{
  "n_kv_head": 4,
  "norm": "layernorm",
  "norm_eps": 1e-06,
  "positions": "learned",
  "parallel_block": false,
  "init_std_down": 0.00645,
  "optimizer": "muon_variant",
  "lr_mult_down": 3.0,
  "beta1": 0.93,
  "final_lr_fraction": 0.03,
  "steps": 6448
}
MLP neurons of a small language model. Each row is named by its layer, matrix (up: input weights; down: output weights) and neuron, and shows model dimensions 64-191. Each number is 128 + 32 x the weight over its row's rms, rounded and kept within 0 to 255. Numbers have three digits each.
After each neuron's rows, "fires on" lists the tokens most often at its 100 highest values on Wikipedia text that the model never trained on.

L8.up133:118182075106159088142150155104125068125109154111143158134176080164132160092152073202122081116144143193084140128104151181125152138169138140130170194092178110104082120084045080052137136127125151134098099126112112133128133121084150141109167144154072120156198115087137117124125087101143154177149143137115119145110131155146180162109157133152095108128122125164099136131133129095177122112060
L8.down133:168118161065128184107146158096127137104087128122137145155142132107105119108122183123090043166066122118102126123121084146104159112206089146161143166116091122099184060169127072120136068126121087130093141143101202118184107136142210176161201127171167134126107140153123140122098104142069106121161097128150160110101078114141174152147134130087145140191156126116155139109104181143140115162113
fires on: " |", " and", " of", " to", " ("

L5.up116:147121120112110132139157138114173114099144148138109117144208148058149112086142123145107134155121189158114115141050037059141108145135120088118100065143157133150104129134088142070169078119090205141084152162094122091109158106093102079160109183158164154146129061153102107138122170101136093132127155136156122100127118108124138131096153078095163135166121155077175092150149174178132157142042
L5.down116:088101143130165129168165157103119139177101139067120120090083087189113130155113081172154135074119142131136148147153146180118122077133187166113125150141125133089154115096138125159111160145179071128230147107163161120085115090149120120133155109102137073086129112110166170159112103093083098093098149146162131183110085158183126130160152145122152160127195128153090149058072127102073098129156
fires on: ",", " but", "On", " June", " February", " March"

L6.up42:132063085147149076108151137142132123126191147125137116204142149104144119135135145181131081105106166196120088152092160150106138144131120157158166213114101135131164119090094100157127094089114099158141108082090188163139154105126175148132132186136109153174090110124093068046100170062144140113106173140106143169169193168068154163160095127084064101180155177084142144167119152129123175116133
L6.down42:170193137166080139143101116129152105113177139113085172121127124128079085167110127115079094112148120132138113069175117124140120146117143156116144167160156107121131095133190175148098146086122088077143165116168168142058123125108093147081127060117100133093128098110151127132126142173162150131118142066081188078128124076084133102169165116148127138156126134139129140087153108168125090131125
fires on: "s", " people", " episodes", " songs"

L5.up392:112229168151123063173148195135154094117132132143127083119054122148142130140178148173158129132135097147153160136102161137124062095151148186145108189014071117136144184133104150122101169106111121137127113143098109088088088147146114114110104112149186091143116105170113084137161160142143129122089205084110125138078176159085073124130124134085150122154176150132155111133083148087173104144123
L5.down392:159156074152102091122087096079117099143119112079098127117167080110135137108143128149081124135151117141085140178152092117120105137202148104099126120205132081147145129154115124133139151179136109165153147161171099170136122092170092159144148123151081106153157168144095157185114139146115096117167092123099132201140137136159149136100119152106155141124085109168129179132107102153100064126070
fires on: " \"", " “", "imi", "ry", "ial", "ly"

L5.up308:150141188145146165100107144118114120116055143106115102140112073129142144094125128115134152112146093144150135076145187107153139097113149126143086145083096130158100081150127121125109098061172157118154167113081092121153197157111166116139130122105152141186172154150146146146128114087098100053088092195166157109108097186132119150134197123160153150154115107079091097153162142154137143147096
L5.down308:122120149098114118131143084099205107157152110157130144089109085145076118146131124148133089178105168083095071099169140120139148160133163077150101096167128162064185106155131160131176145094175126129135036111168091096132098142181120099147151121077096140108126133114079062151130118158066132106121137104135154139148123145169137104159151128095149160135093129155172151201134126157165114123193
fires on: "R", "O", " that"

L5.up940:109118084162142101105107125132090131090057117155130200154130160123173118136111173109151098159124103069052147167127157088132119109170126107140168139134177115104150117129107059131198123137129130171134082159086155158154165154145183116101137154107184132133252100181095110189114132181078144096110095079100160158147110181123110104116110116119101061116117111149115102147160190131156088164189
L5.down940:181090125101131129111157124154100107131152076160096216136154099103148086152114157101165153142163114115146137079094114118116090122134118098118125196078085133102111141115097081157185169119136140116094078100116137171145153124124174121110100094143116143189187076078135122200123153134120205168109082103103189064150127168144056097116163098117092138166168096101096109192103129094102130125148
fires on: " f", " F", "f", " R", " D"

L5.up748:162063087074142128112110175182152088198109166155111116123135139154132163126130133234100138148121141135092127119142139126125143130138081186128175159137127097117140119130137177150124151104103102143069138098146145103114136091140094050172106155159128136052091053121065079130145209096140132142121137141069132138107154145125135127156174085116123102154161184147120124138135204090097135098167
L5.down748:137116193136114161082121140129120108128088148116103118135068111112122119093065120103048127175159112140126088126157112122165194156158124150184126114125169105123088150139172123101198095125146213132073160179116074164149170107152147158080110069110092165110097114143124146151113124088119180116088153135147133083162075164177089154166159146149165152110035109122101159074086146123152158143162
fires on: "s", " (", " years", " people", "ies"

L3.up299:143091060105076135144088112147130146166100138146137086183087172108102151136158142104138090135125151044108090085111187145116141068063140186098158103099145088144129088105136175192061170118064159133139120163116095151071107075134093105080120138180128141094133083130132072147065157114153140094164119116198161132142105134106122117123070094142121077127161087096096092099155070111127151080143
L3.down299:117149177138148176124121073149163087142183167135109126183107218102152063115121159144180118149110107169130068144111082134104124170157125111165112141099145163123146102105131176133129174119082158138049092130167079103137167144149202155151145135160140151143160135150155158126113102107129158105153154122082070111096083108108105165106150095168207160145052136124157124151125151116172143128130
fires on: ",", " years", " months", " time"

L4.up360:154139109150102133128082153085085130128095173115129107086162131112121132153135093193124107121151121115113167129031202165132053173129120171075130101115088112161170149107178082184144140162050121141157085096143111159128118159123105128119153181150104148127095085141138156157109161112119143150072125171137131151142102142099126165141124125092164103112126088113108102171108156192126134084159
L4.down360:088118104163187111085101088076124175102157135118094068105089109128069120135118082128080145097178139107161171140179116130064132135158165126150128116180069155132123129173129118118098126110134158099188088176107112117144153088156120147138110158177132080158138127085166140110119107165168159096161150098121158198090067075130095092145141071086142113203091126143176135226134123131170112150143
fires on: " \"", " “"

L3.up864:158118205131166117131121107146126070118117105121074119130161143098146142119151129149189095130127125104142171142171081129120135149153096119142137109163102104099141145112151168147124040125161062157146100143109117100099155053152136193125128162117146112127111124092188144109101129146143146122163126105186149170101180089099089127124173109136159163136053164092160137105166121108163127090173
L3.down864:114129167149140154117155146129152087103118035132155123092138102129092127162151161121182126055162163096124144115051183132187120115133122093142167204111173098094104142110141132117102135143121128164054125120092127151126107124172152095091137123131099101159137126234100096138121108122180121079125075116058129171147070142103154112177169163128080078142163177114104111070125146190108092146086
fires on: "]", " is", " a", " an", ")", " was"

L4.up485:133118117125197084169140076056091162158116124112146132099181112104097139099140090149217118134157132165147098157173146139168139139122126101100107116137103106099132079184121118111126136154108135101156120144191146154162115121028052133193185155109144118093175167084153130157210141142155117134114112084182160134138129137132131155156097167086121131208137139117179076114144134117195134163176
L4.down485:128137123145124155135137150134142160166139099091160142166144141130133150123084074128136140128161133154118144156085083120132095120072090110126164117143131131161067131134128142143141140106133086085114166090169098156170197130099142143111142104135195148097121097128103196148108151106153099084069086087107077074115089145174123183080145150142136118116129162135127136070136114192109135128108
fires on: "=", "s", "'", " had"

L3.up48:119180105184120118133113083136194150111202106128101114142120098096103110055147158186212130092146139132150113112178138143102104101124166086132135118171130126156089068057143110144150064058200097154106186112120166116110140164122148116150150173125089074125157101147134144100067102137151145144137123151110151157110129118151176166097091090155127109150120081121143141110122125136139133069102
L3.down48:131153084133124089165089156133124142165104151141133176081102128124127108106138176136086124106107104133159143099171163115099106172037148126129083153083137123151124154125153149152088147158059116184129154150121089139111121134148137113094153132170084079149085134119096153122150104133071134098137124035145122117156132168196090122153126114143070181159109165099096084115177147101138096155130
fires on: " of", " work"

L6.up202:151105100125086096120133114169127121097158109094094183088103191089160131103100094144161119179109145115096128094100098161093136172182122120164115191116101172099084085170155122132149130123188130060138205100119152144120124143148177175129118137150099105150100098127100150124063171106135119144109082105119129155148124120134142093109101072165128132162137187128149146087135135150130138111105
L6.down202:077156136126143127096100122136216102138111183129168109064081116138113067094138187182076157124119094192146083189113133107108064178082085083173093117148139143160089175114162107112180161077102100153181125182084112114114082070129159173177135177144144150152175149165139106122092113215147178140101182173160121128134122136160083130140197110097127135096104149142111117126111175174104139136156
fires on: " of", ",", " and", "ly", "-", " ("

L6.up91:134156191114196121106058103122079108102163138098155091101076098076153159122088132123116120104134120134079179146116146132162116142152119141142125105068118180132133177115111081170109088169126139181147128152069132089085176138086134092097146168154099177174177096108098130104140162113123092105150176104086155156090098135145217123152137149164119101123155125103111116122214084147101147099098
L6.down91:142140142119086113130147174092153134068140122173091184199145129102164164096122127119082107109118173100120085099156147097102106107107149164151130122142111128153164152111051122178128180078186137109137150146091130148136134108132112128117126169121158107147139124117125134128152161190118126127095129072081183041109037067057170113127104146106168088123113138169192128134166136089138114128115
fires on: " and", " or", " mo", "/", " to", " ra"

L4.up576:155122103073173115135143135135145084227155112137113151158108101077128127081129208121139104162093150125122101115125142117072047148169081133102171127107086120094124079123086127163142139105160144167148163164125100092130090111085075076152162176166095125111097115158159097119127117166155127156188109124140206172132129151125205107142128048057122057150135081126133133097132125187118098105146
L4.down576:100124127143079143146084127077109123095138141115148167143128142150105136156110156175135105149157131105194077164096119144191247088056136110149114146169151162156144145121143154122141147163161163106107088058161141187121167113109157153085095115169140138110123131113085117106106108101138112123120141082107064046164096141100114171129113129169165118119154112110171100108123121087151137130115
fires on: "s", " did"

L6.up888:103137108087102191110126121126107092131122104168107189065095153073191137092204188096139113100134171147108174119072141162118090141090191137085093135118169141110134103125151099119087122120133159124118092153172123123136088176177140139106142149103144146095187087135100090136083137112146154130098152149144157101087070151107117096114065140106140134163118157140150134120133146124174147116123
L6.down888:117108113121099084115116187116150077123140152141180153118125101145182121082092129131125142114136105117130163148172112106084104146169161118086074137173080183094138154136089109122137109180102101147142100168096126181157130090131129098176075162209164132120110082112119143119153148089172146087105110132130158059163081111165095062172182163125167096140115104119073101153114159128097153130116
fires on: " A", " f", "e", " of", " h", "f"

L3.up1003:119140118112133146152128126119158140193141173123122102177156096076209155127116154061102187131136143071056088149055191139154110110127078140057120117124109181141078187114094135151140103173100188191155159099114126077133096088144156125138137133163129130191070168140058109141097158090111091078125080126157113135138163122033171152204135058105133070144145145116131114142146144090112136120043
L3.down1003:111071147131118106115184103126134115116157110168169142173094117145084069132095149182111110170156095173178102157137087133121129113184119094170138151156114145149135123140150133169139158167131087153114000158115104146109097127107122145177109125149155108124129176079134141138091080127138107124133181119155176083112117181155159107089146062132112104121117134113107136171106195112164108146107
fires on: ",", "q", "th"

L5.up70:164140124111200126154172167113124111128155104175150104158093128111130181151056135150130119112159103172197161069051101129146036069153158138134105154120131137140172089123094125122130154137133102066125117083110157168164136181150186129119114154128150140123128120158116131094112171139088060107095094105106124115101061177116206142049119100116117093102114055124137127151145124128133166168072
L5.down70:124124128166100064170122112162149112114122124176129146129137144098105064189079150185108135166124150145117101148090158096092117153081100124108108133068141148113170122150116091148093149146171138080106149150124125089131112126127090076179154065089147090168087077154157131085089122142104141176085130119093130112153081161165129179129157141116161146069132067176172124141079125119155109140115
fires on: " that", "'", " Her", " We", " Cou"

L8.up513:087125095123133110164091133112200075131140092095177170135100125102109120154115103073194118121124105120162127104165175141138117134151083091143130140164127111127159146130176106155152096121094111134139150126125109142113177086189107155090109174133100140096114156115140128167124163125091114082099175114134147149149163140108098152126108185048124090101114148089163128089133158112161076171156
L8.down513:121117160143136137078149144118112074127120124132077056138154141090102129156141100191121175095107127134095120190076164134157118127104142122123117096174161166107176137095121207190091171086106164157184111188139116090083139148171129061177092136120109123169115136153119144106079076164073145150088113132126101136103172104132061123181152090171114110140152155112121119123106120117131109122122
fires on: "-", "/", " their", "ste"

L6.up45:093152139078136096113130068141102145103106091159085168150079106129121117126132155183140159115108057138161132165138169115108088109236120105131173089129145125082072123125143091069152089108156120086066131145132121051192106149157140158089120141132152133072108068082133133134170115096115084115146138179086085100114152090097129183138121113175170113119125130165079126132114150150144159174091
L6.down45:091128125175145138118141149165150111106146177137143093123108118122109108142128137135123119150141105140205105114138138143081162159126108118120087126152143136097157161096069205190104072106164129163221072159115127193151126158169145117075157125108074094157132168168146177088141126083082143130097150099153095069085098082116112120135119126129154085128049143091124163141128119111081099133083
fires on: "-", " and", " or", "/", "=", "\n "

L6.up317:122139069108119137095067075170108108126140096093119075095121162057124180088152138107148133136152167114080107109092147110138079167092105106149187151154140086084128106054114085124119160164169191119119125102122133132111133117131173136093088147156024142132149139156119133091115135151134145181190195097094150122091126160132112146083088086133139071127150195109109162122102099109160135078147
L6.down317:136168201130133125156098148158116129122136133137175088173089120160147150172088105090121123124057128111130102103084075105066184142104107183113136167107122142146134130061101125099123057058143106190038134091121178132113137092091089188149108139150168138132115068195125180155119145091137187073143172117080166138145057109133156114130120106123149168156143134119152095137127162149127123201222
fires on: " and", "t", " of", "s", "/", "ow"